From a checkpoint of a small transformer trained on Wikipedia.
Size: width 224, 4 heads of 64, MLP 576 SwiGLU, vocabulary 8192, 11.1M parameters.
Training: 357M tokens, 5440 steps.
MLP neurons of a small language model. Each row is named by its layer, matrix (down: output weights) and neuron, and shows model dimensions 96-223. Each number is 128 + 24 x the weight over its row's rms, rounded and kept within 0 to 255. A neuron's up and down rows have the sign that makes its largest values positive.
After each neuron's rows, "fires before" lists the tokens most often just after its 100 highest values on Wikipedia text that the model never trained on.

L9.down497 [149 126 113 161 144 157  95 104 160 114  92  86  85 104 129 112 116 148 148 159 119 180 151 137  99  75 108 121 125  81 117 118 107 113 138 123 127 162 147 113 132 100 135 166 138 113 139 121 148 147 168 146 139 101 129 130 142 117 133 137 112 117 156 143 128 140 104 150 154 163 112 145 115 110 143 131 166 140 153  93 106 127 134 135 158 105 143 163 113  83 104 122  94 116 109 107 150  33  72 142 150 143 147  98 122 134 116 127 134 117 140  82 141 135 117 116 113 170 107 146 150 109 148 128  77 125 123 142]
fires before: "-", "\n", "="

L6.down403 [149 147 122 126 130 143 122 121 127 133 131 103 156 138 129 129 144 149 112 120 157 136  93 138 156 110 157 164 140 110  87 141 166 150 137 123 104 138 156 142  73 151 123 145 125 126 120 125 158 133 206 157 158 133 114 136 145 126 119 137 124 119 155 117 145 107 119 137 137 139 139 146 129 147  69  88 158  98 139 125 121 116  68 107 171 141 147 147 109 138  67 125 115 103 122 134 127  74  77 134 130 152 141 132 138 123 106 162 134 134 103  75 113 101 110 137 110  98 113 136 125 144 118 121 131 128 102 114]
fires before: "\n", "-", " a", "|", "er"

L4.down377 [124 141 120 140 127 142  97 143 119 149 106 130 121  95 138 151 127 123 135 145 151 124 136 114 118 135 125 139 117 115 105 129 140 132 108 113 163 132 135 120 114 103 151 151 151 171 158 135 147 125 244 151 185 131 117 131 117 149 134  65 135 134 125 123 141 109 127 140 101 130 117 127 118 128 118 125 126  82 178 125 154 101 132 129 231  90 191 140 130 139  81 138 123  93 136 132 139  91 103 124 130 119 134 146  94 134 133 165 139 129 120  80 139 116 146 139 100 145 103 140 124 130 124 152 149 103  99 118]
fires before: "\n", "-", "|", " career"

L6.down32 [ 89 125 157 131 131 114 161 109 107 119 134  97 108 161 107  87 101 122 139 111 111 121 146 142 128  94  98 125 102 127 155 137 123 135 114 105 103 156 165 122 143 132 153  95 109 121 111 129 136 113 137 103 118  85 192 103 152 142 108 131 134 130  94  77 138 160  92  99  83 143 140  83 118 128 123 137 150 124  86 133 131 121 135 113 137 135 115 131 137 126 137 111  78 156 133 175 151  90 111 127 132 113 113 118 146 156  63  90 113 140 149 114 157 157 106 148 119 104 149 132 153 114 153 166 146 136 129 144]
fires before: " the", "9", "8", "4", "3", "6"

L5.down531 [166 106  78 108 107 143 172 170 142 141 107 132 104 108  89 162 147 102 176 109 173 114 104 125 123 120 112  93 156 141 115 104 143 122  95 109 115 133 121 150 120 125 118 159  89 193 143 114 161 143 202 135 148 191 137 125 179 145  91 150 133 133 115 159 176 132 130 123 129 142 169 116 124 150 141 121 133  97  98 150 111 131  98 110 157 156 175 124 145 158 107 121 121  94 103 113  74 137 108 128 173 143 173 133 149 107 102 131 127 146 119  57 127 109 120 130 119 145 170 112 148 141 116 162 142 142  97  60]
fires before: "==", "The", "\n", "In", "A", " The"

L8.down350 [131 149 147 128 139 143 140 132 147  94 146 151 134 134 109  79 110 161 116 112 108 137 117 129 107 183 114 141 151 124 114 138 123 111 143 154 118 182 113 124  94 140  88 134 115 110 175 122 151 142 198 113 106 112 119 131 110 142 113 123 142 127 162 136 177 150 149 136 126 128 105 134 111 110 180  86  88 138 173 105 130 111 114 102 166 107 142 179 134 173 142  89 136 132 131 157 112 119 118 117 119 161  89 118 107 149 148 117 129 169 127 122 104 151 136 163 113 123  99 144 100 150 128 113 139 137 136 123]
fires before: ":", "2", "–", " ", "-", "ra"

L4.down512 [130 130  72 157 129 169 157 146 137 157  97 101 137 122 155 117 154 122 118 192 115 149 108 157 140 110 160 123 148 110 128 142 140 140 124 127 136 137 127 144 120 148 128 187 130  84 117 127 134 116 215 115 115 118 125 148 121 136 118 146  81 108 118 158 131  96 124 168  92 130  97 122 135 156 117 139 173 147 161 130 120 129 101 116 116 145 131 138 138 109  89 153 130 132 131 132 102  66 109  99 114 144  98 111  91 133 104 125 138  94 162  71 164  98 157 109 123 136 112 127 100 156 109 176  92 100 131 123]
fires before: "-", "\n"

L5.down453 [133 123 110 136 117 192 101 107 158 160 136  96 140 150 150 106 118  99 165 155 115 144 124 159 144 149 116 137 138 137 103 140 124 153 105 139 159 132  84 152 120 128 116 111 122 131  93  96 130 106 207 120 134 116 151 144  85 156 130 168 124 162 116 141  98  84  95 150 136 115 113 133 120 182 119 161 167 148 145 103 128 136  89 134 154 152 150 126 125 121  91 131 129  92 122 140 139 115 117 124 120 137 110  99  89 120 135 102 159 157 134  83 167 146 122  95 107  98 114 120 149 157 124 126 145 132 125 129]
fires before: "-", "\n"

L4.down43 [141 135 112 135 127 120 140 136 147 109 144 137 122  94 103 139 106 127 138 111 110  95  95  97 138 137  84 101 115 110 108 154 131 130 153 119  96 164 133 119 105 116 123 155 133 107 127 139 155  93 140 161 170 151 127 100 101 130 117 160 140 216 127  84 110 121 112 142 153 120 151 143 136 147 130 141 152  90 118  86 130 138  79 127 152 134 120 131 124 120 132 120 129 159 146 119 134 109 125 129 170 125 156 150 150 131 121 131 122 100 182 113 125 122 122 108 143  61  89 146 120 103  97 149 120 101 110 111]
fires before: "\n", "The", "-", "A"

L8.down24 [103 177  99 155 135 134 176 156 129 157 117 116 122  69 155 170  97 137 130  73 137 153 145 105 147 159  80 136 117 164 150 155 136 133 100 114 133 130 108 104 110 144 123 167 106 114 145 156 147 122 176  99 126 158 161 145 109 137 122 132 129 103 152 155 164  93 164 146 109 134 146 119 150  90  97 126 131  72 127 131  96 152 145 125 163 116 144 142  95  68 140 102  92 166 150 121 142  57 102 129 105 102 140  75 121 107 112 141 134 127 161 120 149 144 187 176 131 121  93 129 117 119 108 122 142 161 130 145]
fires before: ".", " |", "5", "0", "8", "″"

L6.down105 [122 152 154 141 158 185 115 120 139 123 112 122  99 141 139 178 131 156 125 128 151 164 131 146 115 187 148 103 134  93 150 136 143 157 105 123 106 122  81 140 147  84 108 112 115 156 177 167 114 130 157 141 119  99 135 111 211 141 130  79 157 104 117 155 140 134 110 138 121 106 184 105 106  83 101 110 113 149 121 130 165 128 114  63 153  94 152 148 102 144 118 125 137 125 133 182 105  71 136 124 130 117 119 131 112 163 158 125 129 137 129 117  97 138 138 158  78  74  83 105 140 124 110 144 147 102  78 135]
fires before: "0", "2", "1", " "

L5.down379 [136 135 107 127 162 152 148 148 138 148  90 121 154 169 141 136 107 134 111 138 112 112 125 204 154 108 116 128  48 138 158 134 142  85  99 123 153 122  92 125 132 134 129 125 104 151  98 153 123 149 150 101 120  96 132  94 171 126 118 119 122 162 127 121 104 112 119 111 106 162 146 155 163 131 140 100 109 120  98 116 106 183 151 125 126  88 128  99 185 124  83 175 133 134 177 171 163 188 111  96 101 168 134 137 154 124 150 134 151 118 132 132  76 151 145  92 167 127 133 125 134 140 142 152 111 114 113 125]
fires before: "\n"

L4.down210 [129 144  74  99 134 110 162 100  95  99 104 120 128 127 161 149 157 155 136 165 156  93 160 142 130  87 167 133 142 149  90 117 104 106 124  93 132 137  92 179 124 172 127 158 109 134 136 129 129 160  99 132 121 110  78  95 132 123 126 158 121  96 108 112 142 129 144 145 149 120 104 112 105 145 164 132 141 132 178 141 139 162 114 114 120 133 149 124 128 120 131 135 105 151  91 154 117 136 164 108 151 128  98 105 144 135 133 192 108  80 125  91 136  69 124 133 107 145  77 154 174 112 124  90 138 148 135 111]
fires before: "1", "2", "0", "ed", "instrumental", "ak"

L9.down366 [129  97 142 165 116 130  82 143 124 111 129 139 110 123  99 135 118 130 141 149 148 104 110 119 114  84 126 162 116 137 130 140 135 124 130 107 156 126 115 125  84 137 138 148 145 151 164 160 137  71 227 125 141 107 150 128 167 135 115 130 125 100 141 146 112 112 100 130 145 144 138 147 150 138 117 174  96 166 129 120  97 114 135 113 168 118 193 147 153 151  90 116 113 130 124 125 136  58 141 150 134 103  70 114 107 153 150 103 161 144 110 119 114 112 116  91 136 121 109 123 123 133 130 146 119  99 118 114]
fires before: "\n", " The", "|", " It", " In"

L5.down547 [166 125 136 112  88 155 109 132 145 125 136 138 109 132 106 117 116 134 134 137 128 127 113 166 100 133 166 153 153 108  98  99 129 148 128 167 142 174  93 134 101 144  93 156 127 160 109 135 169 158 153  71 144 127  95 117 117 165 148 120 142 106 132 147 131 130 145 136 138  94 107 119 134 137 154 119 144 160 170 158 159 150 134 147 146 158 136 139 134 122 141 127 157 131 199 127 107 106 159 118 145 153 142 139  66 115 137 133  97 139 112 125 173 100 147 161 104 125  86 128 141 142 150 119 130 136 130 126]
fires before: "\n", " |", " of", " Round"

L5.down53 [114 147 115 139 124 148 112 117 142 124 110  60  92  92 127 116  98 140 154 109  99 126 143 143 113 143 124 133 135 125  93 156 168 133 111 139 136 144 161 145 150 138 105 172 127  80 126 107 145 151 153 131 145 149 116 121 130 121 123 155  99 164 109 123 115 133 122 127 138 123  79 125 145 131 107 152 110  99 110 127  82 178  87 100 129 147 126 118 142 154 139 134  96 145  89  89 143 119 107  75 113 101 117  98 128 156 119 136 115  93 134  86 135 133 143 136 122 126 149  98 142 116  60 136  92 124 120 133]
fires before: "\n", "The", "-"

L5.down283 [160 172 142 135 112 128 110 103 111 162 136 111 122 149 146 134 107 117 105 117 125  95 138 146 150 150 127  99 131 106 132 132 134 130 115 129 142 131 144 146 143 131 110 106 139 130 145 129 156 121 204 100 105 144 118 124  89 107 141 119 106 114 118 115 131 136 136 121 141 114 156 114 160 136 154 131 129 149  78 127 104 131 143 132 142 112 128 123 143 103 134 116 173  88 103 169 129 105 164 135 111  88  92 131 140 155 136 163 129 124 114 105 175 128  90 152 113 122 119 142 152 176 113 143 156  93 169 115]
fires before: "0", " |", ".", "1", ","

L8.down430 [110 111 110 125 142 109 127 108 194 135 110 148 104  97 116 116 140 166 101 173 150 132 113  98 128 118 132  91 133  93 135 122 107  94 121 163 123 122 147 107 109 139 162 174  88 144 115 105 161 100 140 145 157 133  88 144 146 124 129 151 116  74 143 127 114 107 122 120 140 103 120 131 111 115 147  85 150 147 163 146 111 136 114 136 118 154 137 189 131 117 144 131 106 130 153 105 130 144 158 147 152 119 150 160 125 142 123 143 133 134 117 118 167 126 147 114 132 109 129 155 139 136 151 120 147 152 107 118]
fires before: "0", ",", "."

L9.down447 [135 130 124  81 158  90 188 131 149 102 107 112 155 130 152 137 145  89 143 123 107 140  96 131 179 116 131 126  94 144 129 128 119 117  99 179 105 125 126 100 114 177 160 124 156 139 129 136 189 132 114  96 157 122 128 177 115 105 165 113 106 125 145 119  93 152 157 137 124  84 105 142 120 118  89 104 134 127 185 149  86 157  94 119 126 103 170 126 122 140 116 138  96 139 105 152 136 111 119 152 152 123 163 117 113 131 132 139 155 140 156  82 107 161 138 113  96 131 104 166  91 134 128 120 134  66 155 111]
fires before: " ", "1"

L8.down520 [128 125 129 129 156 124 160  77 102  79 165 142 145 135  85 113 127 121 166 125 105 133 115 115 101  97 117 150 136 140 109 115 126  88 160 150  94 181 139 130 126  84 140 137 113 104 111 143 152 126 170 110 129 127 119 143 129 117 143 107 114 144 128  96 116 104 106 126 144 136 137 127 209 130 135 127 114 137 112 143 106 128 161 135 134 118 147 101 113 111 185 120 137  95  98 133 108  11  81  91 133 134 119 117 135 162 152 136 126 123 156  86 155 108 130 124 152 125 132 100 147 131 110 158  80 117 139 102]
fires before: " the", " "

L4.down10 [121 119 103 137 136 124 178 126 143 135 136 134 140 158 119 120 124  51 158 134 150 144 134 125 122 110 171  98 133 162 154 111 138 132 108 115 128 105 136  89 177 102 129 154 162 154 117 165 101 124 174 142 109 138 152 141 144 111  91 148 100 185 122  93 139 107 152 159 140 132 147 157 136 119  68  92 118 150 150  79 130 101 114 143 176 111 121 103 132 147 129 116 102 105 126 118 148  84 127  89 146 121 120 128 114 174 155 114 150 122 121 146 144 150 146  95 140  93 114 128 156 144 160 188 131 144 139 107]
fires before: "\n", " ", " Up", " the"

L9.down455 [135 131  97  97 152 139 135 135 155 118 170 129 121 154  85 144 137 107  98 100 138 151 123 118 172  91 125 117 129 108  83  90 106 133  84 161 154 147 155 131 125 161 148 151 145 130 118 141 150 104 113 136 139 111 126 121 106 128 112 145 131 137 103 128 156 126 138 147 109  38 108 106 104  84 164 136 130 100 144 122 111 151 126 144 116 138  93 145 125 136 139 124  82 121 138 149 167 132 112 112 103 139 132 148 137 125 119 134 121 148 132  99  94 147  68 114 129 141 133 120 150 129 125 110 117 131 118 114]
fires before: "9", "1", "0", "6", "7"

L5.down100 [142 166 114 148 106 102 153 167 116 142 125  83 132  73 162 106 104 140 110 118 146 144 140 138 140 189 158 143 140 140 142 130 132 145 129 109 132 139 169 132 174 123 129 130  96 138 142 117 159 123 175 138  83 117 149 121 133  71 118 135 133 121 138 101 142 166  91 142 112 153 144  76 136 146 136 118 120 128 102 150 160 149 146 115 122 147  88 157 131 136 140 119 135 123 156 117 164 146 103 142 124 173 116 123 130 123  86  94 135 127 113 159 174 127 149 131 116  93 105 157 114 140 137  88 186 154 137 128]
fires before: " |", ".", "3"

L5.down370 [128 116 131 113 108 157 115 143 110 119 124 161 106 103  90 178 168 104 135  73 130 106 122 161 122 130 123 143 177 118 135 138 130 188 119 164 166 130  98 103 127 128 111 122 142 166 132 138 132 145 179 166 121 160 134 132 101 157 127 107 117 124 143 132 110  89 147 114 155 131 139 123 112 157 176 115 161 125 146 138 138 111 145 133 150 122 159 117 150 136 133 140 110 126 151  81 117 114 126 147 146 119 160 122 116  92 117 137 109 155 108 112 138 163 133 152 112  88  96 141 168 139  94 142 124 135 149 107]
fires before: "\n", " |", " in"

L8.down26 [106 157 123 116 155 114 166 143 162 173 125  91 110 115 129 132  90 125 118 145 104 112  96 172 140 152  96 105 127 125 134 154 131 159 119 114 131 112 160 144 162 144 188  93  73  95 124 128 135 133 123 137  93 173 108 120 118  98 112 107 142 121 110 108 102  66 103 134 152 114 168 112  89 136 114 118 155 105 121 119  97  93 104 113 126  78 100 187 166 132 119 111  78 108 154 124 132 154 160 153 166 104 102 128 133 137  80 145 129 132 102 154 134 113 142  83 107 156  81 137 167 137 164 157 167 109 100 134]
fires before: "3", "2", "9", "0", "5", "1"

L4.down224 [135 136  87  81 140 114  99 115 139 101 150  81 150 118 123 104 119  92 158 133 128 133 124 140 126 160 151 123 126 139 105  70 158 113 111 145 134 150 137  82 154 164 148 142 153 108 150 118  81 132 149 122 131 156  64 150 122 131 132 135 146 122 114 107 107 109 121 149 164 128 106 128 133 112 157 148 105 120 100 135 128 120 119 146 164 157 125 158 140 111 123 162 139 124 136 134 120  80 122 107 138 123  98 134 129 142 109 157 119 121 153  52 133 158 133 151 108 161 122 101  97 118 136 164 125 121 101 150]
fires before: "\n", " The", " In", " He"

L6.down27 [112 128 129 137 154 102 140 124 138  73 141 128 143 115 123 117 136 117 110 136 147 160 179 132 117  89 133 120 124 115 148 149 135 120 123 119 133 133 131 121 160 129 113 147 118 101 136 116 153 125 194 136 110 107 112 155  90  94 116 155 113 138 118 174 145 119  89 150 145 111 107 104 122 133 127 102 122 127 136 146 136 138 143  84 107 138 127 126 130 109 117 131 101 160 116  92 118  86 167  82 128 152 127  97 104 128 117  92 107 170 166 138 130 100 130 128 151 154 142 149 143 129 146 113 169 119 150  74]
fires before: " ", " •", " Country"

L9.down428 [123 151 157 138 126 139 116 145  96  86 114 153 124 151 108 129 136 142 136 108 100 124 140 116 118  90 162  92  97 116 112  94 126 126 120 153 117 161 135 150 122 190 151 121 146 154 117 123 117 107 152  94 132  77 182 154 125 122 138 156 115 131 151 141 127 143 149 128 141 140 121 145 137 109 119 115 109 132 169 133 122 104 128 132 195 142 121 173 157 107 102 132 110  97 108 127 169  52 147 127  90 159 143 111 131 147 139 136 153 136 150  63 123 146 103 123  88 163 103 169 113 107 127 139 103 130 129 108]
fires before: " ", "1", "2", " the"

L6.down349 [162 213 147 123 121 123 163 112 113 126 152 118 106 151 115 156 141 106 106 131 126 154 131 147 107 136 131 132 127 131 126 131 108  93 125 151 125 116 136  95 155 133  94  95  77  98 115 128 118 125 189 116 163 114 127 136 124 188 136 139 141 179 130 139 169 129 141 137 131 115 160 136 145 128 130 144 158 120 108 119  80  84 105 122 146 128 111 111 122 108 165 125 126 148 102 133 156 100 112 111 143  84  89 163 138 127 135 144 113 166 177 117 162 117 141 136 131 100 113  86 185  97 140  96 117 105 178 111]
fires before: " ", " the", " Democratic", " Liberal"

L6.down513 [168 135  86 111  90 168 149 123 135 131 134 174 124 162 134 137  59  87 109 134 160 104 137 141 108  99 108 139 150 122 161 119 137 163  88 101 177 170 103 122 122 136 126 113 102 140  63 160 133 123 139  85 108 113 143 138 112 192 104 129 131 166  86 162 120 144 155 117 120 125 103 120 165 126 127 141 148 131 154 132 133 160 106 162 172 147 130  88 148 137 105 164 162 149 122 145 108 164 119 111 115 120 151 123 120 143 163 118 138 118 125 128 144 143  95 122 153 111 176 117 126 119 126 135 101 129 132 125]
fires before: "\n"

L8.down314 [162 103 100  79 128 133 150  98  93  85 107 147 113 137 122 114  90 124 140 138 137 121  92 135 159 122 133 161 102 166 113 134 111 129 169 108 163 121 154  97 140 124 118 146 139 121 188 102 158 120 219 108 164 133 112 152 115 114 113 144 138 132  91 123 141 149 132 136 160 158 168 140 137 115 155 150 127 125 109 136 105 151 105 125 170 133 159 125 140 133 102 127 114 135 118 132 149 103 128 160 160 119 141 128 118 137 153 118 144 116 154  79 168 111 124 130 142 155 157 114 110 118 121 118 137 107 105 155]
fires before: "\n", "==", " He", " She", "In"

L8.down192 [132 101 142 166 150 134 127  68 140 135 146 117 148 100 102 126 114 122  70 135 129 106 133 176 120 108 145  96 126 134 128 145 109 110 129 166 157  94 118 149 168 133 152 119 140 133 121 141 119 133 157  91 127 126 126  91 124  84 149 130 107  90  96  76  79 125 109 106 153 150  81 137 154 167 139 170 119 149 144 103 131 102 153 179 171 139 108 154 140 183 119 204 122 125 155 150 140  90 131 122 119 147 147 131 115 105 100 142 167 102 145 100 118 149 110 103 160 101 115 122 117 122 151 112 164 130 136 132]
fires before: "s"

L8.down371 [180  93  80 128 124 122 155 125 138  86 126 156 155 138 132 111 112 124 143 130 155 146 148 144 141 151 105 103  71 119  87 104 108 105 120 170 110 134 103 112 131 147 106 144 121  97  84 125 173 127 202 131 131  84 111 165 123 151 108 130 135 130 158 147 137 100 150 136 142 139 102 132  92  89 161 140 125  88 109 151 139 137 111  98 130 108 121 143 132 143 137 131 126 141 109  96 121  59 109 117 185 133 149 142 109 115 133 125 153 125 133 120 179 111 134 148 120 104 144 132 165 142 114 113 142 151 186 126]
fires before: " ", " No"

L9.down253 [193  72 108 118 119 113  61 107  91  73 129 172  85 160 109 111 102 147 124 129 148 145 143 124 142 155  89 161 153 118 102 120 145 111 150 143 141 105  96  86 140 108 120 122 144 157 136 131 105 127 160 137 136 118 131 151 133  97 126 147 133 132 126  50 160 143 128 127 145 155 149 123 143 122 117 164 131 149 181 126  92 168 153 122 168 147 123 141 122 125 120 143 108 105 128  91 167 131 141 141 152  96  92 147  95 136 145 119 143  99 172 130  99 121 107  64 123 149 172 180 124 100 139 133 115 162 143 151]
fires before: "\n", " He", " In", " She", " At"

L8.down415 [ 99 106  83 124 137 139 111 129  94 104 147 145 121 120 141 126 159 137 161 111 119 144 171  69 117 146  97 125 115  95 117 128 128 117 145 180 142 121 154 177  82 147 121 128 130  97 149  89 125 137 100 130  94 160 123 111 140  82 147 161 140 159 117  84 166  68 131 133 165 164  82 148 150 150 160 131  97 124  88 164 118 104 123 133 117 182 137 109 157 116 128 139 157 122 110 101 123 100 120 150 139 124 101 148 128 153 129 148 161 125 105 128 133 138 144  86 138 132 113 130 143 114 154 131 142 110  97 121]
fires before: " |", ";"

L4.down557 [145 145 113 125  92 144 135 132 100 137  65 138 151 163 165 104 150 107 131 137 177  88 130 116 115 107 117  99 118 127 137 135 141 126 167 119 122 142  89 117 114 130 141 138 118 130  62 134 163 162 130 144  64 128 159 107 104 139 141 175 103 120 137 133 107 111  99  78 119 121 138 119  77 150 102 118 138 111 124 100 127 152 127 159 123 114 128 117 135 152 118 170 131 112 107 137 150 172 131  94 126  99 174 136 159 119 166 135 134  61  93  88 100 156 134 126 156 118 151 119 128  84 177 115 139 119 115  72]
fires before: "\n"

L4.down402 [134 179 121 115 116 176 130 122 137 124 103 159 129 178 151 127  62  96 127 132 162  89  91 158 143 108 135 147 128 128 118 127 157 128 123 115 154 163 113 148 145 137 114 103 131 195  75 171 116 145 155 113 138 122 150  90 112 145 164 122 112 163 107 144 110 131 114 143 126 159 129 118 139 165 136 142 159 125 161 148 124 138 111 166 182 160 127  99 141 164  82 133 129 163 125 157 100 131 125 141  94 123 168 119 129 145 173 107 153 139 109  99 114 116 111 131 140 119 152 152 130 123 123 142 132 114 128 108]
fires before: "\n"

L5.down324 [173 152 125 100 145 160 114  74 125 136  41 125 119 169 131 159 100  93 115 124 144  78 131 159 108 119 133  88 137 112 138 115 130 102 102  98 172 168 135 100 128 135  95 113 145 165  66 126 139 135 151 132 150 133 147  84 109 162 145 121 124 153  88 133 103 142 113 122 123 133 135  86 117 203 161 121 129 143 160 109 153 147 138 118 158 129 124 103 140 111 125 120 122  95 107 145 135 164  65 124 106 123 181 124 116 111 180 112 140 108  97 129 103 112 110 127 123 113 119 146 123 117 161 160 129 160 104  84]
fires before: "\n"

L5.down437 [111 116 105 132 143 146 112  97 103 150 106 102 135 116 132  93 129 112 122 155 131 139 132 151 151 116 173 165 140 189  94 109 110 138 145 124 129 112 131 125  91 154 156 151 113 121 104 102 159 143 189  90 129 111 152 160 125 159  94 159  92  98 142 132 149 105 145 143 166 138 115 158 140 133 102 160 134 152 151  82 101 110  71 171 170 138 154 137 157  89 101 149 142  92 111 136 146  64 115 131 139 158  97 125 107 162 138 140 150 121 101 104 127 126 110 126 110  97  90 132 126 152 133 122  88 163 137 143]
fires before: "-", "\n", " "

L6.down257 [131 149 101 137 118 156 118  96 181 129 120  97 162 127 141 119  69 150 126 116  99 139  99 197 180 141 141 124 133 106 101 109  89 101 119 132 155 133 101 153 112 152 158 128 112 144 120 116 120 190 147 134 126 121 109 158 115 159 131 166 116 103 128 133 121  91 145 126 163 112 102 149 131 183 103 131 129 106 152  92 128 125 109 126 113 158 151 159 171 139 116 145 133 110 134 137 119  87  83 131 163 159 161 109 151 157 113 148 157  95 105 106 131 118 122 135 111 136 106 170 168 156 120 138 134 105  97 121]
fires before: "-", "\n"

L9.down95 [131 107 102 104 148 123 122 108 162 117 149 139 125 149 114 122 133 133 100 115 109 145 100 126 129 139 113 130 150 102 150 108 110 124 140  99 145 140 149 111 119 146 139 165  83 126 123 122 114 103 132 143 143 112 118 163 145 119 118 157 110 114 120 128 174 122 146 143 163 151 168 173 187  83 128 125 147 148 145 172 110 116 165 122 176 140 122 133 161 114 106 113  89 146 122 119  80  96 169 129 115 144  96 156 132 112 130 155 156  96 183  92 169 154 100  87 154 103  91 179 152 151  74  85 107 115 116 129]
fires before: " ", "0", "9"

L5.down90 [127 120  95 175 125 153 132 136 124 137 121  79 143 102 149 119  77 101 156 152 123 132 116 162 136 131 138 138 155 114 147 144 140 116 130 139 122 123 114 176 121 148 151 171 117 117 169 107 136  96 168 133 158 129 110 155 114 143 127 135  87 108 125 161 133 115 116 193 146 140 116 147 148 169 116 139 120 101 163  99 100 120 132 132 158 124 154 161 147 122  88 135 127  94 143 133  95 107  97 136 170 141 126 117 107 138 143 165 161 133  67 113 168 114 124 144 125 162 109 175 133 131 120 137 109 153 118 124]
fires before: "-", "\n", " October", " November"

L9.down9 [144  92 152 104 155 115 127 140 113 122  88 158 118 160 163 104 133 135 134  94 125 126 112 108 107  93 140 147 145 151 143 122  73  97 149 135 161  84  97 137 135 107 146 121 144 107 151 117 176 139 170 122 133 137 156 155 115 140 129 153  54 141 119  89 118 146 123 123 126 107 115 117 129  83 120 109 162 123 113  60 118 138 133 128 153 106 115  87 109 148 124 146  96 115 145 129 154  55 119 159 157 140  96 130 140 142 120 143 159 142 140  84 115 163 138 103 108  92 135 109 169 143 143 116 114 122 104 129]
fires before: " the", " his", " ", " which"

L5.down559 [111 130 118 127  91 133 138 129 109 150 148 139 149 114 118 139 126 115 106  93 118  93 115  74 108 159 124 107 117 157 140 178 140 154 138 149 156 147 115 126 143 120  83 126 128 182 152 117 132  94 207  86 127 195 145 132 154 146 133 115 105 141 155 150  91 172 146  96 107 154 140 104  98 134 121 169 127 123 162 144 140 116 162 120 155 153 191  74 116 142 144 165 158 137 104  54  99  62 134 120 134 120 148 161 129  83 155 118 112  98 123 122 123  94 134 102 144 142 127 146 125 129 123  93 125 138 152 124]
fires before: "\n", "2", "1"

L8.down473 [133 150  95 101 157 124 115 151 112  75  95 127 178 131 130 129 132 112 148  82  98 121 112 142 146 122  86  95 136 128  79 130 118 119 123 175 122 139 151 104 148 112 132 120 138 145 102 160 151 137 192 134 140 157 165 168 124 131 112 132  84 142 135  99 108 162 127 135 162 151 109 103  96 128 138 163 129 124 140 108 122 136 138 124 130  80 124 121 107 157 165 142 141 117 116 124 112 115  82 130 116 133 120 107 107  82 115 138 129 125 142 108 147 165 133 117  91  94  89 150 133 118  87 110 105 105 131 145]
fires before: " ", "\n", " —"

L9.down508 [129  96  95 129 123 151 126 161 117 110 125 125 128 125 150 119 139 152  96 115 135 141  89 124 128 147 110  91 132 134 107 117 165 166  76  98 143 150 153 119 136 116 141 155 169  88 146 121 120 162 143 136 147 140 149  83  84 136 142 131 125 191 126 120 154 102 107 150 137 163 143 129 114 184 102 143 119 175 135 151 133  98 147 146 143 120 183 127 151  98  92 163 120 131  90 130 136  70 139  91 125 115 131 132 150 131 141 117  90 124 130  33 153 157 144 124 131 139 129 130 127 135 139 158 148 103 124 123]
fires before: "\n", " ", "|", " −", " |"

L4.down360 [134 158 129 122 104 120 118  67 117 131 107 131 132 145 136 162 116 110 105 143 115 111  97 168 119 128 137 132 113 105 155 106 117 115 126 114 124 116 107 117 135 116  77 113  89 132 145 153 142 133 116 146 111 136 127 142 109 107 166  97 136 123  75  83 130 155 152 108 153 131 147 101 146 168 131 118 129 106 121 118 134 144 142 161 134 104 116 137 111 157 146 166 111 148 115 146 143 147 164 106 119 117 115 145 162 138 140 106 100 131 153 122 110 140  99 107  91 161 121 106 154 142 138 158 185 128 141 129]
fires before: "\n", " |"